config = dict(
    n_layer=13,
    d_model=640,
    n_head=10,
    n_kv_head=10,
    head_dim=64,
    d_mlp=1280,
    vocab_size=14999,
    activation='swiglu',
    norm='rmsnorm',
    norm_place='pre',
    norm_eps=1e-05,
    positions='rope',
    rope_base=6640.0,
    rope_fraction=1.0,
    qk_norm=False,
    attn_scale=0.125,
    bias='none',
    tie_embeddings=True,
    parallel_block=False,
    init='uniform',
    init_std_qkv=0.0298,
    init_std_o=0.0,
    init_std_up=0.0298,
    init_std_down=0.0,
    optimizer='muon_variant',
    lr=0.0112,
    lr_mult_o=1.25,
    lr_mult_down=0.7,
    beta1=0.95,
    lr_head=0.00626,
    grad_clip=1.0,
    warmup_steps=200,
    schedule='wsd',
    decay_fraction=0.553,
    decay_shape='pow',
    final_lr_fraction=0.0,
    batch_tokens=131072,
    seq_len=2048,
    doc_mask=True,
    train_tokens=1005000000,
    steps=7668,
    dataset='wikipedia_en',
)
MLP neurons of a small language model. Each row is named by its layer, matrix (down: output weights) and neuron, and shows model dimensions 288-415. Each number is 50 + 15 x the weight over its row's rms, rounded and kept within 0 to 99. A neuron's up and down rows have the sign that makes its largest values positive.
Before each neuron's rows, "fires before" lists the tokens most often just after its 100 highest values on Wikipedia text that the model never trained on.

fires before: " |", "\n"
L7.down481:40 65 46 47 62 60 43 49 49 52 23 50 32 47 68 61 61 44 65 67 52 17 57 35 30 41 57 39 65 43 24 66 54 44 43 29 41 95 41 41 40 71 26 58 28 65 72 58 42 45 49 46 50 59 37 45 68 76 34 39 37 23 68 25 56 40 62 40 45 55 26 44 65 44 53 28 45 59 60 50 47 36 58 62 43 55 35 49 49 68 35 39 73 80 45 41 32 47 60 34 49 25 60 52 36 57 52 31 68 40 67 30 46 53 61 69 60 32 32 30 55 22 49 89 42 37 50 25

fires before: "\n"
L4.down837:64 31 48 47 55 66 34 73 35 51 55 44 39 49 53 61 77 62 47 54 38 56 39 36 56 66 36 43 50 51 44 70 60 52 49 50 59 52 44 43 46 65 64 45 67 29 40 52 45 39 82 49 42 47 60 52 67 30 12 43 88 63 31 85 41 49 50 39 26 45 85 21 71 56 54 34 52 69 28 64 45 40 87 43 67 58 55 51 50 53 52 75 47 32 34 70 36 37 21 64 53 78 51 22 85 44 34 72 75 37 32 24 50 35 41 41 33 46 37 51 43 38 53 65 47 34 93 40

fires before: "\n"
L7.down380:67 61 32 69 59 55 59 71 70 44 56 54 27 47 47 70 41 32 56 74 57 54 64 46 47 44 49 32 55 50 49 68 30 51 67 63 62 99 67 57 44 35 48 58 45 54 44 56 65 52 30 67 62 59 42 32 43 49 51 59 66 58 68 61 24 43 40 45 40 25 56 45 57 61 56 41 48 48 61 38 62 41 41 43 21 41 48 58 31 75 51 28 44 56 65 67 50 34 61 79 28 69 52 70 54 46 64 66 54 72 72 58 60 65 39 54 46 45 56 29 45 54 61 73 48 57 47 32

fires before: "\n", "|", "-"
L3.down1027:43 33 76 57 54 47 65 45 25 48 62 59 45 67 38 35 45 53 66 76 74 79 52 48 60 58 63 53 39 78 28 63 43 35 32 55 48 94 50 66 43 66 47 57 41 54 26 32 13 66 44 50 59 44 51 44 34 30 47 31 49 59 49 37 56 50 73 62 39 71 58 42 43 33 30 39 40 33 30 39 31 70 61 65 32 58 37 31 44 59 65 25 35 42 47 56 37 61 35 47 53 59 62 64 33 44 53 62 46 44 45 32 58 63 55 56 59 51 52 53 36 56 47 45 29 40 39 74

fires before: "|", "\n", " |", " League"
L8.down605:52 76 67 35 17 36 53 97 49 41 39 59 51 52 49 47 71 52 68 55 45 32 56 74 45 57 62 69 49 31 38 17 46 43 47 73 49 52 30 44 47 35 02 55 47 17 60 46 58 40 85 31 65 32 72 55 37 64 39 37 46 57 40 27 63 50 46 62 32 46 58 56 61 48 65 60 46 46 30 63 57 33 45 29 50 66 53 31 58 46 92 48 58 48 70 60 63 54 40 26 42 48 42 53 49 64 36 56 58 62 49 46 60 43 44 77 62 63 58 53 67 51 50 50 39 75 58 51

fires before: " |", "'", "v", "',", ";"
L4.down89:47 38 67 62 56 60 74 30 89 50 49 59 61 68 67 45 51 59 15 68 45 45 24 46 45 61 52 55 59 66 67 34 82 38 52 56 64 52 54 32 38 62 40 18 41 55 36 65 63 55 54 52 74 47 48 25 41 55 31 34 51 46 68 30 80 70 30 48 40 40 57 52 63 27 52 57 74 51 21 67 57 55 60 69 41 49 54 38 54 34 56 31 56 51 48 49 46 39 76 56 72 50 42 39 40 51 65 50 55 44 63 68 86 27 68 43 33 89 40 66 99 36 51 56 54 46 66 55

fires before: "\n", "-", "|"
L5.down278:62 56 28 53 56 73 68 44 78 41 47 67 57 69 39 38 52 58 44 47 46 63 28 28 61 06 21 34 59 61 51 94 46 64 51 66 54 40 59 39 51 59 72 44 51 69 70 42 43 11 42 26 40 70 35 73 21 16 55 43 36 65 70 59 41 34 35 53 39 41 19 31 51 56 70 60 49 60 46 36 41 61 70 55 54 29 49 55 73 55 39 38 46 43 58 46 39 40 67 50 52 53 80 33 46 62 72 51 46 54 50 73 55 31 51 58 55 58 62 60 57 46 61 84 76 47 42 25

fires before: " |", "–1", "0%", "]", "75"
L5.down546:32 31 59 64 47 29 56 47 49 52 67 58 47 67 62 47 78 77 41 54 45 30 57 56 56 46 45 61 41 51 69 67 74 48 39 32 32 59 65 32 62 57 31 54 86 57 65 35 44 48 28 41 64 46 61 33 53 40 46 32 51 64 50 13 41 26 41 48 49 34 59 31 11 53 33 47 72 47 62 64 83 81 56 27 78 61 38 36 21 35 52 56 35 36 75 25 53 59 33 38 33 70 12 64 42 45 76 18 58 66 72 68 27 37 45 42 32 42 49 46 39 37 63 47 43 35 32 74

fires before: "\n", "==", " and", " =="
L7.down609:21 46 56 38 78 37 34 43 61 64 42 53 45 41 69 64 43 41 58 58 46 67 64 89 48 48 58 68 79 62 41 60 35 46 48 33 46 07 51 40 60 45 71 54 46 61 59 39 58 63 29 21 61 59 60 48 50 50 39 57 56 64 79 45 40 81 75 23 39 57 50 48 51 52 61 69 66 28 47 74 26 82 33 43 73 50 79 56 39 78 58 62 52 76 30 50 30 68 67 70 67 55 60 59 65 45 54 48 41 57 36 48 24 32 73 50 66 43 60 27 41 45 41 71 38 41 55 52

fires before: "\n", "|"
L4.down878:22 41 40 66 38 37 48 72 48 52 41 53 51 52 73 48 49 59 21 72 64 38 62 68 50 31 45 51 34 09 74 46 47 27 50 28 48 00 70 57 69 54 72 16 45 61 53 38 27 51 52 69 36 21 38 46 49 72 43 47 50 47 54 55 56 75 64 74 42 52 64 29 29 45 37 53 62 42 45 43 62 50 54 72 53 67 59 40 38 49 66 46 43 63 32 40 65 37 47 32 55 54 54 51 60 28 57 57 60 43 55 83 28 57 95 31 42 78 58 49 58 47 36 32 91 44 43 55

fires before: " |", "\n", " (with", " ("
L3.down732:65 40 60 40 23 46 66 28 55 80 73 31 44 45 72 47 46 26 57 59 71 46 33 43 26 38 58 42 39 44 43 62 77 42 42 55 66 24 18 56 36 55 53 39 65 47 51 43 80 50 61 47 46 41 46 63 39 69 55 50 35 50 23 21 68 60 46 55 51 54 55 41 52 57 49 50 51 29 42 60 68 73 41 55 58 52 63 70 54 37 43 50 62 40 34 65 33 50 57 32 54 44 46 56 49 48 43 35 51 54 51 56 46 74 65 53 47 52 53 46 23 41 86 94 58 69 27 70

fires before: "-", "\n", "=", "|"
L2.down912:61 44 52 56 55 86 46 79 52 42 18 43 34 54 49 46 55 37 72 13 48 37 66 56 77 55 65 67 43 30 42 50 30 32 41 42 14 92 61 58 40 71 67 55 39 63 66 35 67 56 52 70 37 43 42 57 54 39 36 46 41 67 74 47 43 22 52 86 52 47 29 54 66 47 40 34 17 18 59 40 28 68 59 45 39 59 71 52 29 81 61 60 32 70 59 48 35 44 46 71 61 68 65 44 63 30 41 24 47 38 50 66 60 28 44 32 42 29 52 38 53 65 52 40 51 45 62 60

fires before: "\n", "-"
L3.down892:49 46 50 46 21 58 35 28 31 43 33 43 64 29 50 40 58 69 49 64 38 47 73 24 60 57 61 33 67 55 31 83 64 52 61 57 37 60 40 44 72 66 37 45 23 29 46 51 63 71 55 38 33 42 24 56 51 65 76 55 26 48 72 60 37 39 53 65 55 54 37 45 39 57 35 37 66 47 48 40 50 58 58 72 58 40 54 40 49 34 61 47 30 46 27 71 60 26 26 86 30 25 58 40 66 44 52 34 62 37 71 60 51 29 52 63 65 44 36 40 20 58 47 55 46 72 63 52

fires before: "\n", "|", "-", "L", "Al"
L4.down91:56 64 39 47 54 66 51 34 52 67 41 42 67 44 45 42 45 49 39 60 53 46 70 50 64 38 71 39 45 36 49 62 52 16 58 51 57 71 62 38 65 51 43 74 38 68 60 71 88 14 40 81 53 32 40 41 39 84 38 57 67 23 30 50 22 35 55 57 58 37 62 23 66 46 56 62 38 69 45 58 36 60 78 53 72 63 54 41 40 44 43 36 64 64 47 42 49 27 47 54 45 49 73 49 31 41 57 28 48 39 49 71 72 66 74 70 36 52 32 83 69 47 49 73 57 71 44 25

fires before: "\n"
L5.down11:52 41 47 30 47 30 33 60 57 56 53 36 57 49 37 69 43 60 56 52 56 64 39 43 57 42 49 50 55 44 33 99 29 42 29 50 28 99 51 31 19 53 59 61 42 34 39 51 66 42 50 51 66 19 78 35 40 27 48 49 73 43 42 45 75 35 53 62 47 58 49 46 86 36 21 40 56 54 42 41 48 48 43 69 50 50 56 77 28 46 37 81 70 68 67 42 47 64 43 58 34 47 52 67 33 43 32 42 26 38 39 57 77 33 59 66 51 54 51 40 46 34 49 55 54 65 40 71

fires before: "\n"
L3.down714:37 46 63 53 59 59 42 60 57 43 61 48 67 59 41 62 70 43 15 75 47 60 48 70 43 51 40 36 63 56 53 26 61 48 34 46 48 99 28 65 57 40 46 26 66 44 40 72 58 66 24 56 50 48 36 75 75 49 34 48 22 55 63 54 55 38 57 43 55 70 39 50 38 61 15 56 70 38 66 50 54 38 31 47 32 45 58 39 49 69 75 33 47 60 49 53 46 37 37 59 40 63 56 39 53 37 38 44 27 57 76 17 16 46 50 48 67 60 88 41 60 60 48 56 36 55 39 37

fires before: "\n", " ", " 3", " 0", " 1"
L7.down1132:70 61 51 82 34 47 30 29 43 46 54 29 71 43 40 57 60 64 60 66 31 47 43 33 64 41 32 64 43 49 38 55 29 40 31 57 51 67 49 40 35 48 42 35 33 26 54 58 44 55 62 27 14 25 59 47 48 52 38 63 38 52 47 54 58 45 35 40 71 24 33 69 38 43 41 29 46 58 54 43 52 61 65 44 54 52 89 48 49 37 65 63 40 53 47 60 29 48 48 66 44 48 26 46 15 44 57 53 53 72 69 65 66 49 61 54 53 30 71 51 57 38 57 56 21 43 66 52

fires before: "|", "\n", " |", " "
L7.down1220:32 29 53 42 60 50 71 57 52 48 72 69 62 40 46 57 45 60 39 37 44 45 47 38 44 34 31 54 34 52 43 27 39 73 41 75 59 11 70 29 52 49 13 54 44 51 57 51 53 73 55 47 54 46 59 57 75 37 40 57 40 31 33 53 37 55 59 41 40 31 49 35 59 44 72 30 31 42 40 80 69 42 30 50 42 36 19 24 54 35 52 59 72 61 51 54 74 51 39 34 63 59 37 56 13 39 66 38 62 57 51 42 53 43 34 64 50 66 49 47 54 57 53 41 56 45 24 60

fires before: "\n", "-"
L5.down973:37 62 43 58 42 57 44 63 69 64 21 17 60 61 42 47 66 25 14 45 31 40 41 44 78 57 48 67 66 29 57 30 30 62 40 43 26 99 51 47 37 37 59 43 27 64 48 42 63 57 48 36 49 36 55 38 10 48 52 38 44 46 59 38 47 52 48 78 66 76 45 60 51 89 51 50 53 41 45 50 49 59 39 56 35 52 46 38 36 60 49 53 49 68 52 66 44 69 35 85 60 64 46 51 61 48 41 49 58 10 69 32 50 30 35 46 57 32 40 29 60 35 38 45 32 30 65 64

fires before: " |", " season", "et"
L8.down747:67 82 61 58 39 37 31 77 48 37 55 47 47 43 87 32 54 43 41 34 39 35 82 65 34 45 53 66 47 34 32 58 56 68 42 66 41 31 43 49 61 29 73 29 52 19 45 50 58 69 59 35 57 75 69 76 72 46 48 42 60 39 37 48 50 47 62 57 49 45 59 48 50 72 63 34 40 55 39 33 57 58 62 20 47 65 57 44 67 52 49 43 37 44 23 53 66 50 48 39 51 33 57 39 32 59 05 43 45 75 45 35 54 58 16 30 29 67 49 52 55 44 64 72 67 27 28 56

fires before: "\n", "ap"
L4.down418:43 54 25 52 48 44 43 13 38 39 46 32 43 51 50 27 52 31 31 42 40 79 74 49 36 67 61 50 74 37 27 65 39 43 37 34 58 55 51 66 45 72 50 60 58 51 39 51 42 79 61 59 56 28 49 57 53 70 50 63 47 46 80 22 39 63 67 51 42 37 50 58 43 62 46 29 19 52 52 64 43 51 56 51 31 81 72 42 50 28 58 64 39 31 46 49 72 75 51 51 80 20 33 51 33 24 51 32 54 41 51 57 72 39 48 28 46 37 36 54 52 34 43 47 88 65 63 52

fires before: " a", " an", " born", " the"
L3.down429:55 31 52 15 51 65 31 60 54 80 59 48 62 74 37 65 54 31 38 57 45 63 36 41 46 67 57 72 57 48 57 33 51 73 46 63 59 99 36 30 40 48 57 59 58 50 44 23 49 57 33 40 43 50 60 63 60 36 70 70 40 58 53 35 44 66 37 72 48 53 60 71 56 82 61 65 59 64 37 63 59 34 59 58 55 48 47 47 36 52 37 56 48 54 61 58 27 66 57 65 56 49 72 18 32 33 63 51 57 51 64 62 34 42 58 29 47 46 47 57 49 60 55 40 36 59 48 44

fires before: " |", " /"
L4.down956:54 49 54 48 63 21 16 45 59 79 47 53 29 29 76 59 27 46 77 43 55 48 80 40 20 77 79 45 49 52 60 40 69 45 22 52 54 93 47 18 55 61 30 29 44 57 71 46 46 48 61 30 47 57 62 56 46 50 32 50 55 16 68 77 41 28 36 37 63 34 35 70 59 38 71 45 49 54 45 51 63 62 34 66 39 41 43 43 27 51 19 41 50 64 28 45 59 42 49 45 73 59 36 57 71 39 30 42 28 35 47 51 56 59 87 50 49 47 54 49 58 33 49 55 80 37 37 54

fires before: "\n", "-", "|"
L3.down932:32 48 57 30 41 79 68 46 46 72 55 35 78 38 45 32 55 36 51 24 41 50 50 39 38 57 02 41 38 45 54 55 45 37 40 42 56 50 25 42 57 52 32 41 29 42 38 39 33 53 23 63 48 38 30 63 57 57 28 44 44 42 65 37 57 43 39 47 80 75 45 36 56 66 48 64 57 73 73 56 39 38 22 44 59 26 39 21 52 58 40 72 47 66 52 44 43 62 39 64 29 48 60 64 56 62 67 51 29 50 55 37 55 44 74 62 64 67 51 54 44 79 40 48 34 55 46 49

fires before: " |", "\n"
L7.down982:64 40 70 43 72 72 48 36 49 34 49 46 39 81 77 69 55 52 61 48 65 47 64 35 62 46 61 41 56 59 39 36 57 30 50 44 54 20 54 31 46 31 39 64 32 31 57 57 68 47 28 32 61 51 45 57 63 30 45 23 38 57 56 59 72 60 52 56 56 64 52 63 48 39 43 40 39 61 71 63 39 47 50 63 54 70 52 53 20 75 34 30 27 36 57 53 61 43 50 65 79 30 53 49 42 61 24 55 78 30 32 68 17 46 49 40 40 49 45 24 49 46 30 33 58 45 30 29

fires before: "\n", " |", "|"
L4.down179:33 67 55 40 57 40 51 57 66 55 60 49 54 62 64 80 47 56 49 61 58 60 42 47 43 66 37 65 51 60 54 39 59 49 38 46 46 73 64 72 59 45 41 43 51 50 54 59 64 40 42 59 62 37 56 63 43 45 54 50 60 66 47 53 57 53 60 45 50 43 55 55 44 52 29 64 36 38 27 33 41 67 65 58 60 35 36 48 46 23 32 55 43 52 60 56 43 28 33 60 31 62 52 50 32 57 40 40 55 51 46 71 49 65 34 55 52 65 59 68 49 59 57 48 41 38 39 25

fires before: "\n", "|"
L8.down1144:40 63 31 50 39 64 71 37 66 30 38 25 34 26 69 48 57 60 41 28 67 84 55 51 29 53 45 62 58 71 52 77 52 58 67 28 51 39 36 33 62 55 39 61 66 82 50 66 48 22 49 49 54 57 59 34 27 49 16 51 60 68 32 63 51 52 40 41 41 46 28 24 00 27 81 63 46 46 59 38 42 59 53 44 61 18 57 56 63 49 50 36 69 62 57 58 61 45 49 62 37 28 46 60 71 41 45 55 79 71 41 82 71 47 53 51 36 41 47 29 63 55 42 44 48 47 58 49

fires before: " |", " 0", "\n"
L4.down555:78 46 61 25 45 69 49 49 35 51 32 52 49 47 81 51 42 48 29 73 58 49 59 62 61 36 71 65 68 44 56 37 52 71 38 46 25 22 47 28 75 66 65 59 67 38 57 54 40 41 70 26 52 62 27 72 47 52 42 59 71 33 60 59 63 47 64 29 45 56 46 49 31 64 87 14 47 52 44 42 35 58 45 54 58 36 61 45 28 63 34 48 63 67 34 48 55 50 55 64 69 70 21 56 51 56 44 71 71 65 93 34 67 45 63 43 34 68 63 27 39 42 56 73 50 47 59 59

fires before: " |", "00", "50", " m", "9%"
L4.down415:46 42 59 39 64 62 39 76 38 71 38 50 57 50 31 58 61 24 41 53 42 59 36 54 63 70 56 58 56 79 53 61 58 59 64 42 66 37 40 46 58 32 62 33 37 43 37 44 57 65 60 47 52 54 53 57 55 49 57 78 62 53 45 50 43 40 44 53 49 51 63 21 50 49 83 66 51 41 56 48 70 62 58 51 42 69 44 61 77 50 58 54 66 78 18 76 57 62 29 29 58 26 44 64 68 59 31 62 76 62 43 57 64 53 48 62 51 35 53 66 56 59 62 61 67 57 48 59

fires before: " |", " Al", "."
L3.down104:25 33 51 41 33 36 54 43 65 56 56 43 61 39 51 66 71 81 45 56 46 53 41 36 32 39 53 64 33 44 33 45 62 60 42 47 72 38 57 33 33 42 47 38 64 62 59 45 32 36 63 66 56 55 31 36 74 56 43 77 60 40 37 20 60 43 40 45 64 45 49 33 51 59 39 58 56 22 53 67 54 70 26 44 56 59 46 60 49 61 56 30 18 86 70 52 77 46 27 51 56 32 33 35 67 44 48 21 55 62 55 65 68 34 41 31 42 66 39 45 79 43 72 71 51 44 25 57

fires before: " by", " to", " in", " on", " with"
L7.down1186:30 59 57 24 38 65 63 56 62 34 36 50 69 44 23 66 49 71 40 69 17 49 39 48 68 38 27 55 41 39 41 40 22 05 60 49 59 00 66 46 59 46 34 58 38 77 44 67 85 56 78 43 69 40 45 47 62 40 47 35 52 57 49 29 65 45 53 34 53 48 42 36 31 69 42 46 65 46 39 66 30 39 41 47 66 42 65 38 34 30 42 22 38 54 31 69 56 41 28 47 60 96 47 47 55 62 23 52 47 49 65 60 46 59 45 64 38 56 29 46 36 47 26 50 30 38 32 47

fires before: "\n", "|"
L4.down1086:62 41 48 49 53 42 51 62 16 49 43 52 49 41 56 37 59 41 40 20 38 58 32 39 55 71 64 48 32 55 34 44 41 69 55 89 31 06 53 32 50 37 48 21 59 69 64 54 50 63 64 15 47 42 42 34 47 50 59 44 56 51 47 55 70 77 61 70 31 16 55 39 44 41 67 73 69 58 59 43 45 30 50 57 35 46 49 44 57 64 50 59 25 67 43 30 48 50 38 58 61 69 40 60 68 62 54 69 68 47 48 60 38 52 77 55 47 58 56 67 41 61 31 37 64 52 73 35

fires before: "\n", "|", " Party", " the"
L5.down45:59 64 45 40 41 44 58 54 60 60 38 46 81 28 49 34 72 55 59 50 59 40 51 43 35 47 59 89 65 55 48 73 70 31 65 33 56 58 63 34 69 45 37 53 72 60 51 37 71 43 73 75 51 54 39 60 44 49 17 41 61 45 42 53 64 47 61 67 71 54 48 43 44 37 47 68 60 54 57 65 54 60 57 51 28 59 31 34 27 13 48 55 49 46 23 46 33 52 61 30 59 56 56 27 71 23 83 49 73 40 18 68 44 52 62 37 45 68 61 49 66 30 46 65 50 52 42 50

fires before: "\n"
L5.down751:62 55 66 39 36 76 68 12 56 44 48 42 45 59 50 62 72 52 40 46 41 72 48 65 66 60 59 54 47 54 45 37 66 79 45 42 57 51 30 35 52 49 61 52 58 57 48 56 61 55 83 42 52 35 33 63 71 52 70 49 28 64 66 68 50 42 37 40 31 54 29 38 38 43 32 45 78 79 47 48 33 59 38 59 62 32 61 33 43 47 19 47 65 54 33 41 71 56 59 55 39 39 43 68 53 34 44 28 52 51 57 52 12 64 57 54 63 21 61 59 67 52 40 69 49 28 43 48

fires before: "-", "=", "\n"
L2.down246:60 54 46 41 53 51 62 22 51 57 44 50 57 51 46 38 44 63 57 52 55 52 49 33 46 50 62 75 44 81 49 35 73 69 26 59 51 99 43 51 56 66 14 61 52 48 31 45 23 59 47 71 45 41 52 19 46 49 39 39 28 75 62 52 44 55 49 23 68 40 48 62 72 55 53 41 37 49 55 32 43 36 31 40 68 45 70 62 61 56 67 57 10 71 50 53 64 54 35 57 61 37 41 23 14 71 48 25 70 34 49 41 53 75 47 70 79 39 42 44 56 58 69 55 50 46 69 51

fires before: " the", " a"
L8.down327:63 23 78 13 44 32 49 50 67 70 48 31 50 61 48 68 56 51 36 45 47 44 60 63 46 55 54 48 46 43 55 55 30 75 41 61 51 70 65 37 62 42 50 63 54 40 48 52 52 74 41 22 58 66 67 69 62 60 47 44 68 74 20 38 82 29 40 64 38 21 79 47 43 61 51 29 56 62 63 70 61 29 44 41 24 59 58 55 33 28 75 26 34 61 64 42 51 61 59 36 24 76 81 57 49 61 63 66 61 42 44 34 39 62 30 65 52 28 39 52 37 38 16 56 28 53 61 29

fires before: " |", " /", "50"
L4.down829:87 84 49 74 23 48 61 33 41 60 67 55 43 41 57 36 47 35 51 30 29 39 45 41 51 55 64 28 62 30 32 45 60 65 35 35 51 00 45 43 60 17 84 54 43 50 63 54 46 36 75 27 27 38 55 27 76 44 39 65 15 53 42 48 65 35 53 24 52 35 74 40 66 53 70 29 59 59 51 57 35 46 46 45 27 62 17 35 53 35 24 52 61 54 54 77 46 83 42 60 59 85 37 34 32 51 40 40 54 55 52 37 34 41 29 56 15 73 49 57 43 36 63 10 64 28 45 42

fires before: " by", " in", " on", " to"
L8.down106:50 37 67 38 54 44 48 72 77 59 63 48 63 57 64 57 72 40 53 45 41 57 38 57 24 55 58 47 63 37 35 22 48 53 61 66 70 14 45 64 60 38 60 46 65 63 56 44 48 41 54 56 41 32 36 55 32 26 38 31 41 46 44 38 61 33 45 59 53 56 44 29 25 49 59 52 59 26 51 28 37 48 59 32 47 59 47 59 55 37 76 33 58 40 60 52 60 46 36 54 52 69 53 22 71 41 79 48 53 33 58 83 37 76 64 61 69 47 76 32 57 40 80 42 59 56 44 66

fires before: "-", "|", "\n"
L3.down923:47 49 50 36 66 33 35 50 55 31 56 34 43 56 50 38 58 24 29 38 35 85 62 21 37 54 43 58 56 44 64 53 68 57 68 36 44 88 49 33 37 54 61 66 42 31 37 65 45 59 56 63 39 50 37 49 37 51 51 13 24 36 67 57 57 26 57 25 53 58 45 69 32 22 41 17 55 52 38 38 50 66 64 59 50 76 71 45 40 57 31 61 29 77 66 46 41 30 69 46 52 60 45 41 65 27 54 35 64 55 38 60 52 48 48 51 75 49 56 63 80 50 85 58 68 46 66 54

fires before: " |", ".", " -", " Al"
L3.down1055:39 69 47 63 32 38 56 38 51 42 40 40 49 52 69 66 62 63 75 30 67 65 46 15 44 60 55 31 17 55 49 28 66 62 61 50 33 68 44 11 49 65 54 50 45 18 46 50 47 48 62 38 17 51 58 50 32 61 35 65 42 51 50 52 53 44 52 35 44 45 45 54 69 52 56 28 56 68 34 44 43 73 45 44 39 33 15 11 47 39 59 68 47 43 65 55 59 45 76 28 57 57 59 26 22 19 65 47 34 59 70 63 69 49 58 60 35 64 45 67 43 59 52 76 43 57 47 43

fires before: " |", "',", "–5"
L3.down887:57 46 68 48 59 50 72 62 31 41 53 68 42 45 38 29 73 38 41 53 61 62 47 46 53 76 49 43 45 47 39 35 53 68 46 56 56 33 59 60 55 36 39 44 74 26 73 59 60 67 28 47 66 58 53 40 50 46 81 40 47 37 68 37 99 40 71 72 46 72 48 55 44 61 32 52 85 21 39 53 59 44 16 42 47 61 43 47 33 32 46 22 86 33 34 42 61 57 45 81 61 34 19 33 49 42 65 50 53 41 65 38 32 39 51 48 49 66 63 44 92 45 68 48 60 39 40 54

fires before: "',", "'", " |", " the"
L8.down59:44 76 43 43 45 68 58 49 56 25 61 38 34 51 39 59 56 13 77 51 81 43 60 62 73 65 47 31 65 62 59 38 56 67 48 31 30 52 59 14 48 46 44 59 86 48 36 40 72 32 57 51 53 81 63 42 68 78 54 36 15 72 35 32 62 50 44 62 39 40 39 57 39 77 45 37 85 64 54 44 54 64 42 84 62 45 26 29 47 68 23 77 60 59 53 72 36 48 32 26 11 54 65 69 45 68 67 71 60 52 37 32 32 45 66 50 48 51 59 69 78 43 46 30 83 13 40 25

fires before: "\n", "|"
L5.down689:46 60 43 65 53 63 59 53 48 68 29 59 29 42 75 39 39 55 50 63 42 40 63 53 47 43 44 78 35 25 53 61 63 46 27 52 57 99 70 25 47 56 34 66 60 61 48 50 48 49 36 67 29 35 66 34 46 34 35 38 67 34 53 45 84 31 74 66 58 46 28 41 66 45 74 58 61 61 64 39 61 53 60 61 74 57 52 45 46 69 51 35 30 48 52 58 47 63 62 47 59 48 37 27 57 47 45 29 59 57 37 54 04 52 74 45 49 49 21 80 61 69 27 40 51 73 53 43

fires before: "\n", "-"
L3.down420:64 45 51 47 70 71 62 47 76 49 31 35 27 30 57 40 69 45 49 54 63 16 66 24 78 39 57 63 58 26 37 49 49 58 65 48 27 00 64 66 43 60 31 51 48 54 66 15 47 53 39 52 58 36 69 54 47 59 41 53 47 50 72 27 70 49 43 42 44 48 59 33 44 42 36 35 34 58 55 62 54 88 45 48 61 66 49 56 09 42 34 62 37 53 48 18 58 47 63 74 53 54 63 59 58 47 28 64 47 07 53 52 73 46 35 38 43 20 68 10 58 38 43 56 65 34 53 44

fires before: "\n", "-"
L4.down514:58 36 24 42 55 55 55 42 53 79 52 69 63 57 35 32 67 37 33 46 49 46 43 45 59 41 42 67 66 56 31 41 43 43 58 66 57 79 45 37 50 65 59 47 19 68 47 29 49 78 35 32 37 39 51 35 53 48 55 38 44 77 56 60 68 29 56 54 45 58 32 59 65 66 54 57 39 64 71 14 38 46 47 59 45 52 49 35 44 82 46 51 66 38 69 66 56 49 26 54 57 48 53 55 32 45 57 46 52 58 60 23 50 36 49 32 57 50 56 54 64 63 66 40 58 59 69 73

fires before: "\n"
L7.down37:52 28 55 11 65 60 60 58 51 63 52 97 33 29 56 57 41 75 25 52 42 45 20 63 46 40 51 54 44 47 45 57 41 36 42 37 44 53 46 69 35 58 61 26 77 55 48 54 55 38 43 69 43 48 65 74 17 40 60 40 51 68 58 61 62 28 40 59 40 50 37 51 51 48 39 61 35 48 28 51 33 39 56 43 68 31 55 52 59 50 30 28 52 64 49 44 57 33 29 47 41 75 69 33 76 82 28 48 45 35 34 54 35 50 69 62 50 44 52 34 36 33 57 37 47 53 69 78

fires before: "\n", " ", " 9", " 8", " 7"
L4.down1152:66 45 42 65 42 66 44 20 43 64 71 36 49 57 58 50 53 43 58 63 31 60 35 57 51 72 55 30 43 61 65 51 80 52 45 93 28 59 62 34 50 51 47 57 28 31 46 71 48 51 30 45 62 60 39 35 43 34 49 32 57 52 38 63 54 40 78 65 35 31 43 33 54 56 53 57 56 72 53 36 60 66 34 59 73 35 34 48 30 86 52 63 71 41 44 55 34 66 60 56 77 45 46 69 46 40 53 58 66 64 65 21 18 65 48 41 68 42 42 48 65 47 41 84 58 39 57 56